Weights of a small transformer language model: 15 layers.
MLP neurons of a small language model. Each row is named by its layer, matrix (gate and up: input weights) and neuron, and shows model dimensions 48-143. Each number is 500 + 50 x the weight over its row's rms, rounded and kept within 0 to 999. Numbers have three digits each. A neuron's up and down rows have the sign that makes its largest values positive.
Before each neuron's rows, "fires on" lists the tokens most often at its 100 highest values on Wikipedia text that the model never trained on.

fires on: "\n\n", "f", "un", "ve", "ilt"
L9.gate437:539474501540395599471459520492555556463547553542506517523605481441501517576520533559574433537511544722426512427523547542466473445527438493535461536525481619556525538544497475542490489544493514499497506484411531435533390419547532509479439530463517408557462534449493517538483520549541523439
L9.up437:485499580462437434472439517602425460550591511581472552548543442482495397470554537500524486522430521417549531561530424504501369520534496517470530400607497479509471334459552589614523559505497423481543453472476546525536461552478549468509513548553512469543509525441440402568450368468552474439

fires on: "ak", "ts", "s", "ats", "m", "its"
L3.gate316:488527481479505554451450530617506569511537431528428535576498408501431459562530488527564511513495511610587587399540505550513457521517518593482552493494646518526523512504464456543510489478405523486563515478465497567504396471528480466547545453439561502489553483472561528534366417501508504419
L3.up316:566589493470515448516471504559466665556468439539474426516347567565466531505429497538493550520517497419563528446561479464568334503522428620534448557448529475504507489543463566527496433515515428471478510511576488547446491529469536536419530521517492506454464511529446465492492580498436524444

fires on: "ly", "ely", "ically", "imately", "ually", "ately"
L7.gate54:496521584447481504585503477528497505552507503465550556437568513477536478452487466514472527602467434459520517471635577490525540551542541509538470437442472507483496481476458477525485568417486517486455489627513473467616387459533563567478446439494521518492533612547514571521473495530455533475
L7.up54:490494512489456603512511539392525495529504424457549423512498599507431504552512532509467503464477454512478550598531542537424472545504464508529471448484478355434507427523415492523490458570497480506459427477499542491445409486422545502419392406428466473428580483454472502490514465461565480560

fires on: "',", " or", "S", " &", " and"
L10.gate110:464614525441486537453533479514623564530500470498517463445494447486465563559525443448472474476377538512563492515561413490476425475460505482524467432525497535487506446519443422488592470430567443574492557555478495551557489490500529639482482577456677498446410432474493525536465444549446555442
L10.up110:473565420465487445535528645471527501431528433500509498413494439534480497523511468462459549554507589437552428492538498455538346455580547494476587574537531547562498456492510529450474387474537457525437510529442428533507397550520539532434545511552498558442425504500398497546410429453547491423

fires on: " As", " as", "ions", "nd", "ity", "ann"
L4.gate293:509580505420531549479566494543430458483511563464466570482481401464461402450576544488498515542517484562486529418518390551487572529499495492413547465528533491534585483521536481539557446440422454478599501568503483485530512470520507606540520468438452478503513573545577495608443496495449431413
L4.up293:514541418497450449516464384484459503589504544466454576556530483469422422498553440402425467501425514541561550558504468637547492496559439490480477494534496557478447554568595554435466481486461478446514459573427483482431543503609432531403564500474493521488589449526453527473417486519440487496

fires on: "e", " co", " Co", " se", "on", "emi"
L6.gate98:562506544466467445401498435484413577468568458512530532501560412409478504413489506424473527544474581492542470517560480508534531471525492451581609486390473525468486541472549529524491502488489564480505446616533545390485472501546462544516510442519591561537462578577457446464444521447445496464
L6.up98:448406348555542379453406495530459501454520494435421520544439513404491477441498459487449542439473416580455469513539565624461488484446565486506548442579541534472505573443578546431514515575493421510504491505414531445440436407477502575533588566518499554521510477503530606525472496538629490488

fires on: "al", "ial", "ary", "ual", "ical", "lear"
L6.gate78:545532622573498525459444425537495471434503419478470528520505559423511571439562516485511464460468577538431544555524514470587521424481413419540411458548558495475514686514509501517548501451437450596484481530599449513560532512501501536603492519547559399541537510574458497475567520463522491496
L6.up78:480441556413447492425522542537484517563491505528559557540582457469409434428611495549414461535421503615529483505464542471570524485547492559506497443478515449452504566506567593501485473412447534572509535483479527563560550583457419507478455435588436460550502567581500452574555395540549463533

fires on: "o", "al", "ed", "i", "ell", "ro"
L5.gate330:536500497470521568475501575440512509513526455576466434515498462498496495490553593516531525547439606482498547479501538501539411526504512501518488489455514573497549536449417454584619496392503535522486491550428502456498485440422422527525475533480570530578487546527465505568464484528474491340
L5.up330:446518475427515556527477383415490428466461511535473489540493425452488520494466575524527607461460582529550545545422541480481523530599358434490495457517505467596463449582487532477479519484519514514511514652467552410549550522543463506457521611520407527553573527501479492578501574530451470396

fires on: ".", "as", "ans", "ars", "z", " Division"
L7.gate148:554527533420519561579542503425459624507517504517564544510472445471510514479452513562486486529482415482528530409569600485552424490461524467528402511400538468462522558469452549438472526513541505565485481476521413598433521512536367562518510529563448510482547490481554534567499483500437552532
L7.up148:516541442442489470520465475584447594650495535457468476550564459594476467492521453543436513454549434463576570423528556431505438492489558558489517486598556461413507448549520442445430530507505395518487652520520401554472464464531493463435501556520540583449526534441556583504573425527561542504

fires on: "ist", "or", "overnor", " histor", "ograph", "ign"
L10.gate135:485487558553428543480448529481510504501509529584504470341565432502496497480473540433495492514507514531539547478533594560479514572561603471553504385532540514399497492488514532456481496514470573553499481521455489485515530600493466613567475411485527360444452538515452568532449464439496505501
L10.up135:492550559551511556558461388509471459467461526496567457459478573549405505376585448439437496613496430560531508502487515413509518447542455587521541441575532439506482560537497556432466531466533510559561505527500465525495566421444479511502563525484542512535442595581566540426463509482478484483

fires on: "k", "z", "ok", "ats", "s", "ak"
L9.gate210:560578484556402440576474469525436552457570472534517552512484501493521496508504462548523506503467460538503474430551442495485353411571407495522564610489455622523550531537495506518537627556431391527486565546570505481429480441528561445470448506512516451484474450476423516501389476542469563447
L9.up210:541521481405474494513485498467457643508519466496387504525516467509475439479469518584494570467495478525542646495531509397517376464474480551430500476450505453379547541499478554523471471502523470509498463472487507517490467533502496442440572480587442495510534394472482526494462486576488585478

fires on: " or", " &", " /", "):", " •", "  -"
L4.gate231:504524557470489503496498457445498572491513521532534424461527426536433472477534499514512551669487466516552527536547517550533313404511481422518512421530430464461473383513511478444614497421510472557451434521484472543537486543561434540454543477438556487504451475475442564550499543541526505496
L4.up231:456515555478460473446474456504526505480519474544507485418525489609417448513524459489505519573557430467551530565525513538571365417470482451448478469493432448524452433474567461473572457423531481539492489492470491517522520517576426533443548520469518538473428544434411581537497571442535558517

fires on: " n"
L7.gate395:575475559490500501546435428487443535397528617493518433461481414552456496451568525482532517517470563553467477457454469501575466469465540517530493374493523451602636580510428552480508446360526486564473410537530490572477423449537465631512449494457437483524416447547478549495449483532489459508
L7.up395:559568566569474519535497515541531528511467552486503421495482446513548482505605515439516478513460547593550470526531494536528485404495470561520526480459510476556411539501467588499538411538548528485540452457508517558573527488446434523541520508499412575415531483527453521531468482489425515494

fires on: " co", " Co", " Ro", " Bo", "born", " be"
L6.gate66:499520539515511528420475503483526531544538562441553460468550407451463546523490435494456599458438537541554466515508596523484497551509484516516519413481427542477574559449531477472567499487467475528496502526417468407439482522505559601525457595601482526531400515610425473419441529540462578495
L6.up66:443493471521577512547565459480499537489534610484429472527514460541519619443462526564475456527500481536377427585509448576456515589474493445485397437498475536464490549446487559537454515438493500551568482582529590547439471543524498486437598496480490519517550568503429517439444444505499477479

fires on: " un", "in", "x", " Un", "n", " en"
L7.gate64:463512509443459519439493504514499574501507551468462578442486367516599434417559588491492568457455531483511440569557531555513423407552451528413525436556563511526500533520505556531530486474508530532446481481427377554538485490592451547451498471470520420608487519570468626520539454551477484489
L7.up64:518485456561585467508550510549500505493500561424516492485525483366441482461504495492454483521522357470395462488560512473521454489506469486507472556454507521459543544528459457497486530443439422452516486482539463556535479545551520448379406360499511483477478509515528590508505510528463545535

fires on: "or", "ant", "retary", "ator", "ey", "overnor"
L7.gate233:537506568476472574604475444477558566456529496532515510464508490489594523542547500420462487567457526604526449595558535476416524480534455402583511390506430494499548542471449487528470471533417522573554489570521540521494437482455486470510451510463553416486444465570522498452472546505497360541
L7.up233:521523504457500566545522506437394507500462426525406465430466445557413517408538585534472453488501500586461441481535509507442504449472421545556449463517537353470500575540468520568495448504476589529491573473504565484468554385455489486520460570481473479444365493487525612440502554450489525517

fires on: "al", "ial", "ist", "ran", "ut", "ill"
L6.gate14:523508627521486629558395397443510517486515493581525445528487519515510584523568512603451515610433575454447520467534505457479501424511413437507539424519469492550484552471431384468480503413537525539493509479472434543449524422554362520587451537609524498593498453554513521428557453499532398482
L6.up14:535442521516468517582409471476477504523528488425500507521470473433519527550489595487519423441522505461417554497530538429500457471517485502500509494495551501497508569422535483519529450396532410514368453496547519445532496479412428578479542483507547463430505564580640514470493566452517472516

fires on: "f", "ated", "ly", "ely", "arly"
L6.gate39:509539475485486541467560490517481453519521542478500513524568536547435486480627512525488482541462471521458531414581562502531588464588480453538540459473464484500572534595474454553467556518505542443401465531446504576554429444558372449439496556487570429489578608478491484461513452524460443415
L6.up39:501503555538532532482457501483537508438489519467510369485430611574401527584465517532503416498463526543563501576486484589543516480461558471469512491488482509440523435463558583519565468425489472579431415488551617448466449519606618508481487505502559467550447412475458444539585514460518530458

fires on: "ilt", "ipp", "ir", "arl", "im", "ill"
L2.gate339:573563574474450589486533512521497514465535556523412480511522448434430573494526537544472502545521495594499474448482524521535547400442414448452510552597422483567429526466465387457548544575428472465430547477493450615518544532532513562528406540441547458631590502540517493546554470612497531533
L2.up339:490578480450528492529494480521565468526507490405546522539498581453498525449509492452493453469420481548466548415505547397561551479454558440439400421586410417408546483536511519374517462533574521496474495551452579475563524550549533381477546499503522515542551446463511450556470579519568531531

fires on: "ak", "ong", "aj"
L3.gate179:475632567511457442453511495536480578490502511456490502514492528488400454518565471388554606480434528581490538437517506480386418457524442521583546512522504434486540502452464393504613476549533481446563410493438552524487525439512545569546490549492580437530464497530532554499444511513563520466
L3.up179:458442565554556494373533443510438455490480484466461566507526556454403503533522532409506583471479546571535492527472524510392465507554549483521505426529588446470522466479504507568543418458581474435599462512414530470486499469568545549449588548532504471524458435509562543542432540455476538546

fires on: "qu", "pl", "ect", "p"
L5.gate255:559485486556560517462509492464469568523592478451486519478510490427492513437507521519497487501503538568461541540522606534512518457377624502520463519462544535464541509515485461534585481411539561655421563448548562463485508485496426456404440498451544474524499467468523536472495484500457439480
L5.up255:559493527552499450415574483437465516566539527400480508432440496454496498499546565491534462483548561459436511465586512503493515524529514421338544472570537528585555547484371528397510531494457489465449467509550431473545563527357492526443576462540570558426478551509484520458495557437530527557

fires on: "k", "an", "as", "am", "en", "ans"
L7.gate155:528525514513512458585508490515461580524552548453436465476466538443439512562525488542523605521481453454490527391568502415475452483565518483519494435541593459496511564449478451449481557474480402482413473490596464455506510479465485514428582593531653420548519424507476609495515460491463565563
L7.up155:484441437489437448537505600618498524531504436492485590588497437481511483480493497553454535517446505507462447463563544452491466433600459510583558519703523525555469531540496487400425424595466411478554564504546445521518455509535520488446576448588517516496479459512461494446442475540499481441

fires on: "old", "id", "ilt", "oll", "ill", "est"
L7.gate209:547563544571418529419463608489504443555522530504454455471473490456439483458505454521424479490521450617555419568553550539492461447506452520634484456535588437531458446500527486450562575546462531586485494493525592446497471429557445498423549492413570468502490487515491492528545469518474486463
L7.up209:481523503525481542454494554491475473584407508475482479522469570430455472482460425545349484445537486571553460540516546457548542520415534575533407508578498459509450449486531486452523485566515533534383506449437607456580546446525399472501489435487559525447522473550538433607556503536562495498

fires on: "al", "ial", "ic", "ign", "ed", "at"
L10.gate365:565497588468463613539547437467509441464515492429478502510503560481483547404593491530492515598475438556438609549589506470508503402487458442509487501566519566475522498581440515492461594400544418452447502538502411430550503484604491494571431606520594502561450578514491552475518510446488434500
L10.up365:484427569448460620500503470480467480444495515515400480558469547402412555536526465519398495497420468518469505541509584475521477451517502486532520459516527535592530518526469517531500546358507456467528609466502532486518524476557488620496372549459549484510502473498480473442530536444452539523

fires on: "u", "ed", " sent", "en", "quad", "al"
L6.gate73:489570489516474500501467501426515563528542497499537472503487475495444539492511656568587541500580553556556523491498552464483536463554453404543510480426428571546525477426493576523634493483528514515427513466454496430504419446515530504525529599418506502516513464497404552534473414542472449418
L6.up73:514578538527420526490450455567451589592486520462545485524487442487451527365534503573581555533504547509472527488496514455479543476587443534540547493584496435558480538426516567583500489419510514445548518474542512501580505553518412468572509501542589465536524563539380544517435463474511515431

fires on: "ph", "–", "é", "ut", "isc", "ian"
L7.gate298:546495509527539546591499493521497520548573558470561567511558522531514452505550653605509476521526445507433446492542586517538498521464513480529540504385521367512572510510498487480552558503434511451448447424478581492447502519544504540506498498437531455511467575522550552558567469467554482484
L7.up298:588457611513599542526509495522515449461535530507408499478458579464502503559429564492634531458550512488458473537464518525471491446518509517471446520523601441391510437460528527420543478506513596461467447465526556576468466526544466469495461468476524527527485579430490516425544399417519481439

fires on: "g", "h", "man", "ior", "é", "ik"
L6.gate17:584471534531511431445478477522557536461509522467503489430522518466500554524606426435501457550393506542468403477493550515525527486488483505462491445540476460512560529495417471500542633553443544572484551509511501506490484417534462562511500486473475519554491469558443503563507489516517450486
L6.up17:482483547349557510505415471620548509430438491520496614478434538527479525447583475484508418510576535512573528539505431490510495490582589545486557485445439438479499521576538524452477556551490531466443433474497559520517404472481544549507498559492517471548532529362447551546519575498426523534